{
  "activation": "tanh_gelu",
  "norm_eps": 1e-06,
  "positions": "rope",
  "rope_base": 10000.0
}
MLP neurons of a small language model. Each row is named by its layer, matrix (up: input weights) and neuron, and shows model dimensions 192-319. Each number is 128 + 24 x the weight over its row's rms, rounded and kept within 0 to 255. Numbers have three digits each.
A block is one neuron, or neurons of one layer that tend to fire together. After each block is what it responds to, as a language model described it from the Wikipedia text at the highest values.

L13.up703:126116133130160116110130131116130103153099145155127123137191143140116128109090126135116161134096086153042110089148116095123142130163107081122162118109103114087136124128118132132134138136148126101092147138179120153144122116136109096122152082106145128133143088107117137126116117113108107077088084130118131155114144128124125152145143102127143134068148131152078128157149149146133115117124
Responds to: Day numbers and commas right after a month name in dates (May 2, January 3, April 16,), plus inner pieces of split words (mi-d-dle, th-ud, Py-th-on).

L3.up192:119125090120109134123150105161120135107162116131161158134110176108108104102117158075132142119121082125120144130156128133105165130150121171168125078148127144139144111118096085172090120161168087119141152134146104128106097148120165107122132148124119120130206125148113150141160131081133114154117130160110076090123145107100123132141097102067147117117110106110148137127150104179109116159104
L3.up350:151139123106064154171105154129134137115121177103132135111135141136118134159113120100131154134159105150125186127114110109112158175164110122106166080122120095109126082126109140158129157126151133131129117179077089094104122131133168134135090153064168112142163130153141088139124119115106123096138136135133163170095178127127101130139130167095108120095106108158119134100141135141126098126105
L3.up550:129110145129146142136120157129111146165080122127169165111083153158122126116080102128145130118154125158126110163120132117151123108125130181113098104150139161092141112143111144078154168109163141129127142125123135102082120146104177107149165139074138097124127137135135125134139124087125159116112084116087073163115131154098120150144163166120131110098137118120136170124095135098125132102074
L3.up996:138156118089114140137104127122123155134139168100103130092145117149115112069122153187140158113130099160131128070164113142116110138079067141101123141142128136100151113131113110147164111119156115124153148156116130155139118119166167135105124107112114120138143137147097132111129110083116140162131078100158159193095147137088139141093113122108139126097087117102107129103117126114130139072085
Responds to: Fires on the middle or final piece that completes a word split after a short i-ending fragment, e.g. sli-m, Musli-m, li-tigation, enti-re, Ibrahi-m.

L3.up64:127125093174139141116097114114155110133153110102099148145140147081177145128139139125119092120087124133122109135109111124142106166091150108144128122121112116132159146114128155131147118131134173147098085114153108109103134108153172134096134145121118105121178120100091141099142163134100152127119131122100128161080088105129139136115089103105148121144149141123159094162145164109130073165078
L3.up116:159138125168144117133130138109103155087113121114111108160141171099141111103133114078112096123140190118129164137142120144180153174144129166093108127098120134122129149107144098115148109130125167149144132148167120127135128100113156091085134156140083145163107111126131149115136128121091114126129089126151084100142103119119149099130113138176123153170120152110134123172129140108179128139092
L3.up813:121104082148115106153109152088143113082121150121170144110095154120154137122156145089128133106155084173104148094159104145117107122103115133118139116099124118103102154109146134118125142143175172115099139151114105139075155091173116160084096128119141156135107137125094139096129138148153164104177129124121178151137115164131114141188097104137117098101112139122165135107123128073142155098114
L3.up1187:102165097121102149116164156116123153092112135111153142129133122077183100135153106151103158059148088122164155159131116122121130169157118134116132119138149072117153074131156130125162114117144122143168107107127125117088165126117102126112157101128118122130172136117091109128141159121112102128072133168169115150127156133131145095149099160140154147120148118125144101167134155112134108140121
Responds to: Word pieces, mostly "er", completing a split word stem partway through a word, e.g. exercise, cooperation, engineer, footballer, suffered; occasionally other pieces such as "la" in explains.

L13.up599:129143147118139117139136140091133092133093157152175139141129092109119145115112124155102132127110131109138126126123105104153135126141101102158121112153072129095156155129128115170114116145143145128103116108109162171132141126159132128144138133171071150113104118096137126197147144086115126089173148172097128147088105119096122176152104154193159112087137134154144121095111110070086104165106
Responds to: Final word-piece that completes a multi-token proper name, mostly countries, states, companies and websites, such as Serb-ia, Netfli-x, RC-A, sportstg.-com.

L5.up55:106148126139147156135148118140160120164122121110128129128130156140129119162120124155153105107102136164156129112096122148151132129149128158103114186132118102138135134107134164089124135123166166137133111127145130120147115143085133158128120095125139141140137142108167160136155098197119124111144099132158116156099161128120123119095092154139105144119168121137114108110108159124119075165149
L5.up104:094104143138170081112110162144118143123154146117125130134116099106098173131143144152111114151100132150138123139123120110100137128120152116112138164164149170140138116121109157125117156149148148097106153185125146138087082114097159141148122116108144072076195157094124105114117146127129130083105126139150159100122132110100119152135120121177114109107095132124139087097097145145120124119123
L5.up492:084123123140143113162169077143121092105136128106165154179112115163146135082131133153163122125119121147139176133133134120143134103119098132131142113085143161135125072085117130143129151160157135114121126137128123101093111109146153139160082096097166168173141128118122117138144097122122101115099103160153121102121062148083119111122126097136098069152113140122141115130118151142096111133168
L5.up505:132153183129153127150156147096100149108146183119141165169131149131109136164113105129122148126131112124136138115113093061100143113119129160125159134164156082117170156118158117110122141131126149114180126171107111132137103150125143135101167138092126153134128120141109110096140133141092076146141133098163116113101113134131149149132110129133144106135152151146118147113110115110151130109138
L5.up545:096097086114129113155123153123127097126116143098164103110169155125147127059151140154116152121126135097113142154097122126156103134093086131172129146134128121160195100149129107188113129160150156132129097145111079143157113137107153073104140101124135131143143143128173133115170128137118109119142097122153144119104095160180118095134133139128120150128133125126135157153127125072136090121128
L5.up716:115129111124149146150146118103138102112129115118141162080106153092124109114150103083185130126116149141140136120124110074187099110123146100145153126113131113132119155108165132173123170119156120114165119139161143137103119137095143170145148102099153150188152139106110120149151134142117140131124087130120098086127104157113145113104139113112132111111138108090120133133114156157080159081132
L5.up772:103158115147108094125135127134111154131130129135125149176085157067109109122085131115153134161110084098147139132083099139144152096145142167139129126163147101122136087084087159119100109109133117114124157146124131155094076173117139126159113132124119127138161138106118087116141110141119103098126151101148138123100144178159150134117160128091128126084138076128068144094131194187074156109128
L5.up802:090147097196111110156159182121148159186139129132112096141116115153143108138148189127167137099092122158109138129096142118163153098131139198140129113137147142144146128097135093167124125149131154115141134143112150110131104160123137130119082145127129165126134107115130176118113167134156156119133168117146140145155104109153130126142128129124121149124153123144133103098123107103120136133104
L5.up821:073134078121151124148147129119114130117160092119156148151131153094104158099118149093144132127111123099116134147147162152140134157130148133098098143106160103148192123167136104151125199107153113135097185144141133122091128116134114087110169138113140119130124125123136135143134082132150136135087105124146102122082135110146122085159116158110119137100143124115150121139108122077136103134116
L5.up907:138132134122116129170115172110115130139111130112136101104154157118086107129128146134113205149088085126123183147107100100164145126097093110131080098121127153147141108095110146129137170155128130070117132134117149143122098143155133149140117110093156168164124137149119118134176101146107146124097134122136185165137093134115139128094122147155124051096114110156116119091134152145115169081151
L5.up951:106110146159134139130171108084111110129074153126102139161137143144120103175097131140157104140094187137101107161131136156160139163130117131148098123113137162066164102096088117175110129175168140128126148144142145131101126156149117148147139113124099089087098124133099086149117092129089127124135132146174147095186151120137124104112168125118147099138148105169149121125124145114128135120108
L5.up982:153139093147139166110144104053092211103117116129152182119144132133099117135167096125146145132150112120097131151125117152130126134091084129126155147132158135117109130142101144067167133140175122150155143133129131082142119085152178151153129156095181088140140112079110115080112124089101113125110178140095147110161124118110143146111127076124137146141089142118098124164142140097142167143132
L5.up1047:070145124149151158120165143157100113114131148154099159104136104138157133155116143137166141132103107100098112130148135127147123105143139100153108119125128128119149138143114132107131154166153128128089141118142150102089082163101116146169149117116130094122139156104145128131139115175156110129125142140101168121166123119131142128163158157117120116114137108156119141130124119109111117129152
L5.up1163:085094161137145111141106146117113132122088135124124159119114096146064145132154138118169154149131104194126122111119101127122096142084121140152144124169106130122148078097111119100137145184160147086089167123156144141134077105135179123106103084127158126151137092135111186105133114129139178111113142126154093125179131180110123127159104129160163143100127112137158118146103123133093112114148
L5.up1201:138130130114153138122125095133077157114107178109098131130103140112128153139109075126146144110153150117159173121113113103149128095112109115156085132145114097113168110145090167116126144111110111109176104174156120122097107129157145092100193134091121137113158094131151119100095087131103156158117131152153125110116145122085109086131112132151123088123124124129138168138181110107138183113106
L5.up1232:066143115144126133152110152132155114160147153106121183108101182141117112139129138155126137145137139143091143125127134105108126121116158113119097150153185130119095109126140135129110134140156096133154103142112117116059139105123156160122136123081127119158152111165118135165092115157138119098120138133191141119106134172114152120206109114086142137065132125108159168149113092131159145151126
Responds to: Final word pieces that complete a split word, mostly nationality, country or religion names: Australi-an, Musli-m, U-K, United Kingdom.

L5.up117:080151118159155134121114123144138118134100155103098119137135136111138115151127143115089122082126158132144097137102152099118155124148102161140157123098121128118132122127119132103122128150114131118090109134137121153077125146102111054127123126123111110142157149134130160070156113158129092072146110140117121131184102147079126098128132167125155152178106146139163091105131148137129149126116
L5.up127:071121094135157145124121113151125108121142110157152131101091088079128117085139172150131127110161120150067124127157115112141150142142109149124126106139145128136097118163125123135134119157146116147121126122145129126130108114131115134128132141143159129115154161103121153117143112156090134138127123123133149134153096104095158128160104106108137119168121146120142126087068144131090111096130
L5.up178:162126098159115148089116070107151168164124131182136102154142155170146083088128110136123148129135126147104156144116114116153101071143113149169133162165120121091111139130103153100112139123128088135124114125163088109173106103087113078143148144136125124123141101143153114135118106117126121107118128131126121138106093152113105107139155155141101149095121163098132124128092128144191143135112
L5.up180:087103117119127119130157167132116119115130151147122136132136142142142106138157128125106142121167115077142109169085120159103094151130107149150124152101112144125135104107117117119105111121148164132141129130086118130116097150129119092126105137106113162119152150098120107136148151086112115083150152162160184078117138154142094103142098139129148097090099139166149132095146133157159150117121
L5.up349:167143121133148123096143123149124098149122118176119129138096129138159166068108085154118125135180162136088114155093102139100159099125115149148134129115125098113153139133147176140147120140133142116190116091148127085131155176111130124141129146131135145125124088093123126130099115155118111101084089123146096155113130108140125112107124132157135156115118191166104126117137138120166125148153
L5.up394:153080172123100150159124135106148156098149151165132098127146134142146138107098089113087156113152049120092141167152154138123121101172142119142129108077113108098127114146142114116137120132123154131107105110108139123114105149101063145120124157138110122118133115070141123171148106124116149073095136083097145102144146130095184117113136183125115149111084115148119113129099115112139095114094
L5.up484:119084119152106174132128131163125135105149137116152102094129108162166102165157160131148100093124098128124073118135142106122116135129132139116138199155123127106158133111166103123144155137151107137123135110133140151090092117116098114109117132140180079148134185170161126121140119092127125154112104136106105167064102160137140110125121103109103149126145114126168106112164161104143115152135
L5.up497:138130122093133170098098156101139149158156095120136140149083123121149098119172155126147165111127086111102134121098118121152128121120129109174165132134114108136124116121134132135136126140156154141119126100132163097161168136125124120155155148148166127101158116095106174133150143066142116127132086072111189155127096130070130092164125134107133161136139130144115136143137116113132116149105
L5.up520:129126136138172153096128109154134088143097163143161157158117130123180118073161151191125123120115129118134104142161132099144138096120160175133106127107116143110147156149105111120113098127141109127134150154120134164137159133104072089163118167100123111108138120143131079138165131135090106100121136138119111085137089141169147116145111130114109132142129122111116108097108143135125128103083
L5.up532:141141074153154152138085132092126148131155112105135127109115112119098129116137148136116158133137150102125145146184151158137086115182132150113132129131127164126154121096082123130116192163151105097109129127106134095140140120160107119081107155125148103146144092135106149091117111144146137139150123123192170164123120140128123103144117094162081090120095137104144111104134124135122109113063
L5.up726:145096106139159186113094169116143149068078092142123176109108160139099098117174150111107156091113098115144119136147092149129133144128178086091161116081119142086169136125135128119125127073150078144131107122095119126113151115122118132136114150116132136110133123100152115129129115133095150118109130158069100119129120112145134115142128167160124150147099132083132082095086118151140088133160
L5.up776:130147072153174135145104105152157154147162138194141160112141115166130117115144115139115138095177129095127143120080143112096120088147121166128152106087138124128150178139137162126105116122142137143108162151122158104082124093107080143110141104116127143147152143117118096122153144090139113099107141149140117123132115126142101126114125111154164138123141146110125155084112141116101124169162
L5.up897:155122144147166154170125132139139113166082147121134147138120132134139138116109146130145173133127137132117120133156142104144108146132104155140153148089148102134169110140088112118139140141149103128138160173120117170102158144119084122102123136109074140142131122155142110114108135111167133074122096092119106136158116147124086100121110103087170122123138128103139125103113125119109112110153
L5.up1094:124132173121107106126130137127107142105152118157137134104150118147088155134141112202055142136149126118100099095111174114119119104089145128119084145151157081139146160127150149138106135100101130140145109129152119091130134137103124170099174100122146130111159091119093130160121117145142091164156148097120104111102138126107156142117074092148163167188125118098106087090125138155144098124158
L5.up1178:084123126130127170145111150135107143139119119142148125094114122137120144094154140123141097144125113150113112123113127120139093117155112151107144091118140138168086159147112119157137146174115144102112086149142151179122136152142098149130115113140154107095128137158128082115114128119105174091110183135133123115107112154146165164122165113141141112113098154175162146108157151086124077095114
L5.up1241:105125115127176144139147161152144167139126093105129149170143152151156146119106145132104153136140134125087118158165131081172132077103113103135127129128140146119118152114120115138139203139162126118144125100127129097132125123138103088154164102172143104111126137075127121125176115141114142089142069137149108123114131129181178107126110103139103112155133140124093126122122108119144115120130
Responds to: Fires on the comma after a day number in dates (August 24, 1956) and on closing pieces finishing words, like Easter-n, souther-n, canc-er.

L5.up60:124127155108134107160117143123114121125138121116106153176126113104129158142155168127116115111148105141117120107163122156164120162169125142119086176110097151093103128153150126123114155107132156138148118097107110180146085110120132106088122107133105163111108114115148124101114132097133092088110160124106153146119152106190136169171133137142117120184117149153146128111152127105139147139127
L5.up284:105153114136151174121126133106137130137132074131126136165095133119107111119105168140111119133110119155149104155129107119117116100144133119112149142108156136077102140134130140100172107139118125107087137124147125154176130148174109150141156162135120102110107142126140124098082140125155114150117169141149119170153150112099105106114144126179164089141128120132142104105137118113078160108144
L5.up287:111139150148125132125134151086098112103117130098102136153130140083109127108126180109087141122092112133161155124086145121108131109171159147149142078091124093114116077107120062140146146106144164111084157119142128132142150133144065149101105110109180086107140148149145185108146163100109085133149179116119107136183100114131092156107115104136136134176089106172136124101130103109122145126156
L5.up288:130139141164175132120157144130181104111129126119123129132130115165130140168148087082084143104108115161136121165167160132122149086148155115121105142115155149113113100124154119127132149130136126100139145182077123154144123120110086125133145114128126143146119160120137111121136204131132122125111136094142106132118130179087133134118107143111125127109135144105151106124126130105133119104083
L5.up399:113115136085151146115115128135166089091157128113099142137147133102077123110107116107120121178133183149117130115122102115120123169127143148122134154142154132105139132139124120143135147138111125149115135135100124169141136088117107102154123129180093115095146117112161141131158130133119113123136126125092122148165183145114105127156095085123126135116092117150138154135131166109123117105107
L5.up488:070092143121109142146141141106136078114131060133120156080148168096118081084089130143088093132119100105157167126153123114157127162167106150114143099128110135082153077117142123131120141160153186119098100115124125164141123083104109145136113127162143127149139143119144161152109116119125125156140127149132128120109151134115092142129119140146184135115128116155127116101124116115158168129128
L5.up508:141100155157088110111157148128151135163118142123152110101143139112121134138129120125107142092133105177106136154152090097118102086143139113131132073108110159138089098126080138121091134131133159115076113096140070193127135137141122129174111109113089161173126140095090138156120103128122153110157162122144126109147104166147136143086087141120125098104172180122138113131122105097141137128120
L5.up597:141135127168179102099129116118110105146132113135130098168121098082139167144083065147105145105087120176125168153137131128173143136164135150107119117105147168144148088118138153069137135118112088113107126144099108132088128145089126138120158134134129150108132145122129163146114138105149094140120116137140108108146135129122115128136134115113094147148129090141101103153125121083115098100115
L5.up634:106120137113121099140089173115128120135127129135117125090152164131107153133102172120108094088101105116154092117111128103116123129150170182101065112082121121100090106119110148105105172129153103127100121152120089106131124108137093100134092113133070129136149139113139146119157118142113119130107142106141148133135144099117154155160141127128158130160092120092150117106166126099149153160136
L5.up680:119167127130128129116128117173167160138118097141091155104127065125138178116112124108127114102104157162121101119157136092124109142121132150148157132126153148106096141114099098119149138112091145134164151139186136113108130132115111138110147095156106110112139109128139172076073109157144122108137180143148154087164087105122126149186130161162121143171152164133138100142117129171176137115090
L5.up713:094129147147182118140124126131154145074111119114115154144128127123132119112118131068124148112129147122125120146134117121130102132155099131118112123156108113103133126130165098132155134123177147153149130124113147130144127101142127157138151134138149150115133149100138130121143104119144123093113129128097126145132123117160085154155093093148122141091125131107159124152152137158136121107164
L5.up847:075157119098093108136114115122142151099158122122120149105115178147118116099120112142104133091128126118107148097112099131113134101115108089135114157139179140087092113143165126111144147122128107150100140112117154106091145129129133139125165129119133161149141133122109144148114137097123158113067100061116135180152122109134094137208139125116138109108129124142120135106116067142132108125154
L5.up929:162157089129100166145163128178105095112104147083121130168115112138123135138115160142098144117138098136110134109156146119118145142094125123085120174170115138103125132113124110123118129150155133130111155143122139095177157084071051134108148144130159072137089142105097127109132162131141116120134112115146079099098133159151157074145131114138110153140148151134081106125089041165115126151111
L5.up970:099144167153162145136137195151177140081158125120101138132109126125138101163142119145141134147151104037136107140129101171137099111157145111123094122173143157123102084133111174101144139117126106127143136146100114137145132136133158111147153135121143129098154139101126149104162139121172121096105088081147158111121113150132118113125170114141145127127136106161133133098116065128136170148106
L5.up1133:120154159125156147077116125088137145127117114109096201152147146120083122131142161093089105139108111114142147140113148126130105086170141121133168121107126113093107111121133103090111119134102139167079154099147075090147144101138154151171095145158111117118149167111137182143114139124122108118159116117129116144182124114143107098170117148153177130120115085149196135155118080113163115136149
L5.up1193:150126142112182129087079097135137130172119143123114183138129111147071128121128132170137114114099098084147123153094166118119119146161151130109123117106164080124099121129114127092116103128161132124112140100086118114089123123123115149123138138137112055130132111151137154133122161146144151131147105138152099144145175111088120119111131118111133141128090084138152165142182107176156151125093
Responds to: Word-final pieces completing adverbs, mostly -ly after "was", as in originally, officially, subsequently; also other word endings like titular, appointed.

L13.up31:109163162111136100161121140186141083149166137108126162143068147134182140165133089129099126175116125114117138154128114129101135088191133136129119130118121120072110125114143151094173131136102107132093154146135134136112142101100191126129160132122095114118120112151119125123155144149142123137097120101113115145131177124143128157123146138121092148155123141137093108137110135087131150139159
Responds to: Fires on the last token of a copula, auxiliary or hedging adverb just before a predicate: is, was, been, generally, officially, sometimes, now.

L3.up121:143143132105135128126113115168116156171103143159115146152135098124106109130124134151156121121116124036115112127096147173082067113119136132139111110108152105105110127144143134115135091145146083088165183150139122152117124115118155134066152137167134121149147099096111135149078116143153141114103127136116100137156117075148136143133091152162134105143140099153151114128117126104124115145114
L3.up123:139137130104167105143087141131096108097150087123123165118093151194113130142134104116109146144132179132135161126149157139115079098131138148144131131123148141165132107131176120119154158093100108050144128113092132109171127131122180107106149113130143102131193109114125109109119113091145132134142118122137126129130113158137101131124153131178146107110099099105114150094116164113109124065119
L3.up223:175126129139107146134124131186097160141156139171142106136134171139098130144129116111124107049127143118095134151143117124110139127135149148093116118086144099166124097116121138180121111158146093184136130156120130164132122143109153087090146154088141086150153138091159131147097132106096121084147057130147145134131131139151128160129168129121136145123115122127124151135114120118129107149157
L3.up1075:115167152139137124131133132165106098151107138146214107163131145152095102148108164162178107146120117124102093182154119190095146135142158141133132114109159093102074108116109144116116163122107088128138177116114177085126120152097106140124164092146125131138155090119117099137119136119118104144125117123173109114137107147142139110087141151077115148104119098132135128092162104091128095137094
Responds to: Short consonant word-piece tokens, mostly n, inside a word split after a vowel-r piece, as in fur-n-iture, Retur-n, Russia-n, ow-n-ed.

L5.up162:111164109142143097119153148132160163105108090106125149115090099121091153139112115138116155101151142095131175164182142137122116135121104090114135159134131112127122172110093154152131168119145136182152088125149145137151152180120148136123134127130123114105142107127117155131149121136113097118139130103101139142087136070141176126104122137107136106141142137084134137123130177112192128154172
L5.up167:128111087145147086158116157094110110145104105120131145108134117078134159066161120115130152129139131122182122169160120119148131105098147102139143139104127162189132096128111115117122104115130154088138131124143159113104123132118097096139111133138106162128134142121145136094114158066122137122154168116100146148147082203128138118140135139133105112081158138146103093156137119122129101169123
L5.up175:142164092143127117144130156114140115123124105103109136121124147131148117116184146103156125110109135088123145097121130137104131161126117126119136071173122127093145081102139150123116131135173129140121149137138156094117152128124176168152142110153151131097119086108161104160120157155098137192097115162129118131090121105083125174121108121123121109141148089128126119147110090132128122139121
L5.up257:160141089147126135082142165116119153103091088132114159141148121147119152129141134121170137081138111138145102187161130114131147168121153124089152078127120136124109145137113121093131136112140091098121157108168125105100121156121138145086136139160139131086146125134122096116138137099109176158097113108165123122133099134116127075127095122119120155173058106110121139147140119136119096121141
L5.up333:152101093122150119088119093143136122143100120133120097112144139117141149156112135146117132159119147157114145117111109133120113124140135114151143144106106165140131167119127138128126109088129166137123107137161100134143140124091119114136177121093123174142106110110148093113077124125136165143128081085124161156123142156141111140140165125087135147169127103118110108144111149116146101126093
L5.up337:137108139110129128102100163100117100110088132131128172128119107145139137157096112122129120121127102137149117154122140167080121143145105102115139120123137116152134152115106152143130156131147152124133134155148114171116196124117127172122129129108140156068133123113122094170150129137126093147130115143128111101135159116123127102090132119116122137157089117085156157146164137134085133098138
L5.up435:089176111145167116065168099115107085152090147157100092134163119063142127113120119117177132151134132117123124120161155135107111146133141151145116095179125120123087124134130124152092160134134144125127089087146139126106098086077127166088116121114114125152102127169146152138124136082125129146203159143135149119129152136113137134115100116145104072116093117088163101120134129121081133140111
L5.up482:123104133139142135117139154149106133143107105108158120115125117134135111130122092113127141100110106098092139137131135152158142176089175110120120091150147128133157214137131103102154172089121164091129158095144097125109127081177163133103130119107136147127134122145136110151144111104145151126119159142149138156104126170147138092145119130140145136129151121149111093112118074161087120139111
L5.up573:142124113152111135121157144105124124127088111126124114141094117147175149131108105090122100148197113108132100128173148127101115143121153161089150130113137130086121160128130190120145160102153158125106166162152089165100183163113122125106101156071120132153143147104116124158107150141131146149133095118106111121066111153106113130094119114083108102169102146121154091165126117168146080149139
L5.up607:149108136154151140123115087159140157148082095147096101065160125136142143127113154108092151133131129165119127138156106109134114160139137147120120137125156101176113134110093151090086186114147171142124132120130103138067154113144128124092076117133102151155111108140143166117134143156131122149155144080114110157087122111120124120115158093103086120183095142140150100140177170125128137125134
L5.up845:125105087113147117160105131129142131122109085092129137137161140156120148067153201120107147101113152100120150118128149115179111091130110141125119128117120132113128115118151125160121145127125123136136134113161138144101168137131143120129135135117151134134128089123132181081133134105155116125152132054123106120166121073095126092140110110132095101118145101153134106137123145169137122143166
L5.up1022:170119078110125155144121134136072160152091096106159157095114153141158145133143105120116123138137123106122115131123126141147095124127147120124144129149156131166089111085103093137155164114086124150185132093137100117116155108121129140139147158143133100109170151115149119102155173134127124109134123125158099114130114115138136106085164124088117112141111115088153132179134126109088138140100
L5.up1105:180140107136133183126148182132105121157106150136136137141166099160130131101125072069087118123105107097140091169105174124114133125110123131150153130128165120104134124115090124110165122123134125145120143147105137142152108148130128120133117113099119142190112139135124097128151136087119148113116129107107109133153117172107144151113128125124146173145109134086111120126154157138142126135147
L5.up1181:175151116152150107130100077139145162156132152089132119111121091101118119136086111117170105130136122118135107133141113118170106109137161134127109093126138148115103163108123154121141124087107090064133148163152127098103139155091147148128165145079152119131114108102132125149128100111135164153099142131136131140143113093116157102099165175115156137145139116079138106161137121160078166151127
L5.up1199:163096128145165137108119094116121142107143150102095134087146122153138118121159116092116127144134136137140159121116126116082142118162149174147119151093140106108181173145118120124126110169172156162155156146155090149114140165137092083166105123146086180123150107112120145114153165147168092145135160131152103112103117096099145087099139167125094160120133132129103121138123125140142100125123
L5.up1225:137127088139126110107084118113139084132150128135143172128118142138145165129149132126117131101141124138115164154098158118114154125121146171111171139103103158112139183129125115112111150141138127140126129113163114088160098138124134110118113111122154117165117175107102137131150091122110194089112125184146111120093160133175144105113145090114075097155134096149120158101155110122105147184128
Responds to: Second or later subword pieces inside a longer word, most often "er", "re" or "ner", as in ex|er|cise, win|ner, sing|er, di|re|ction.

L3.up131:152112152129145136157166159124129124102150106113130127152096146144170097088177125088134134136124096055112208137140135130158143096120129184130130113118150135109150140148153119065113098117142173135131147143125170123134118082101132097172089132153106112142102098177104129121147115163157133134146093140131144168140132113144079096130129139112118087144125155131102129111133131102137131132120
L3.up321:100146139153141164128162109180147114104129100113140136114117179125090150123097123056090110148093112140119152107123114096152094164137123137127098116142149094109136100113150077145137131166109144080093096129116138127169100142107137131163147104128114133133137108111144159129182103111118144147140159132120103206140140102152085105114126131125162149167135108145119123119096121122141121103141
L3.up772:145164115125107115086152097149121117130106158117135115097143126118116117148120116118161142154102122087090148137115136143122114123122126124119149075131130100136119155101178130160138115164139126136108134149093120117118102169111141134124147123136160153113146086082159077132148132123171196137114148136133105105061124114108091077094128105130125133123139139124106118123132139153156125166098
L3.up830:127185122093187138132161121101136076143173099137143149133154159110154098079116144104141150115134130121126129113148115119137078146144141153160108097168141133180122153132155091165089116128133120150121057140135096085166096190132149082138123109146085166139083112152153127141126111097090161131102120126154106150129107115128110107131133147122148168110107095126156133146120101160155135162093
Responds to: Final token that completes a year or word, mostly the last two digits after "19" or "in" (19|67, in 1998), plus word endings like get|s, after|ward.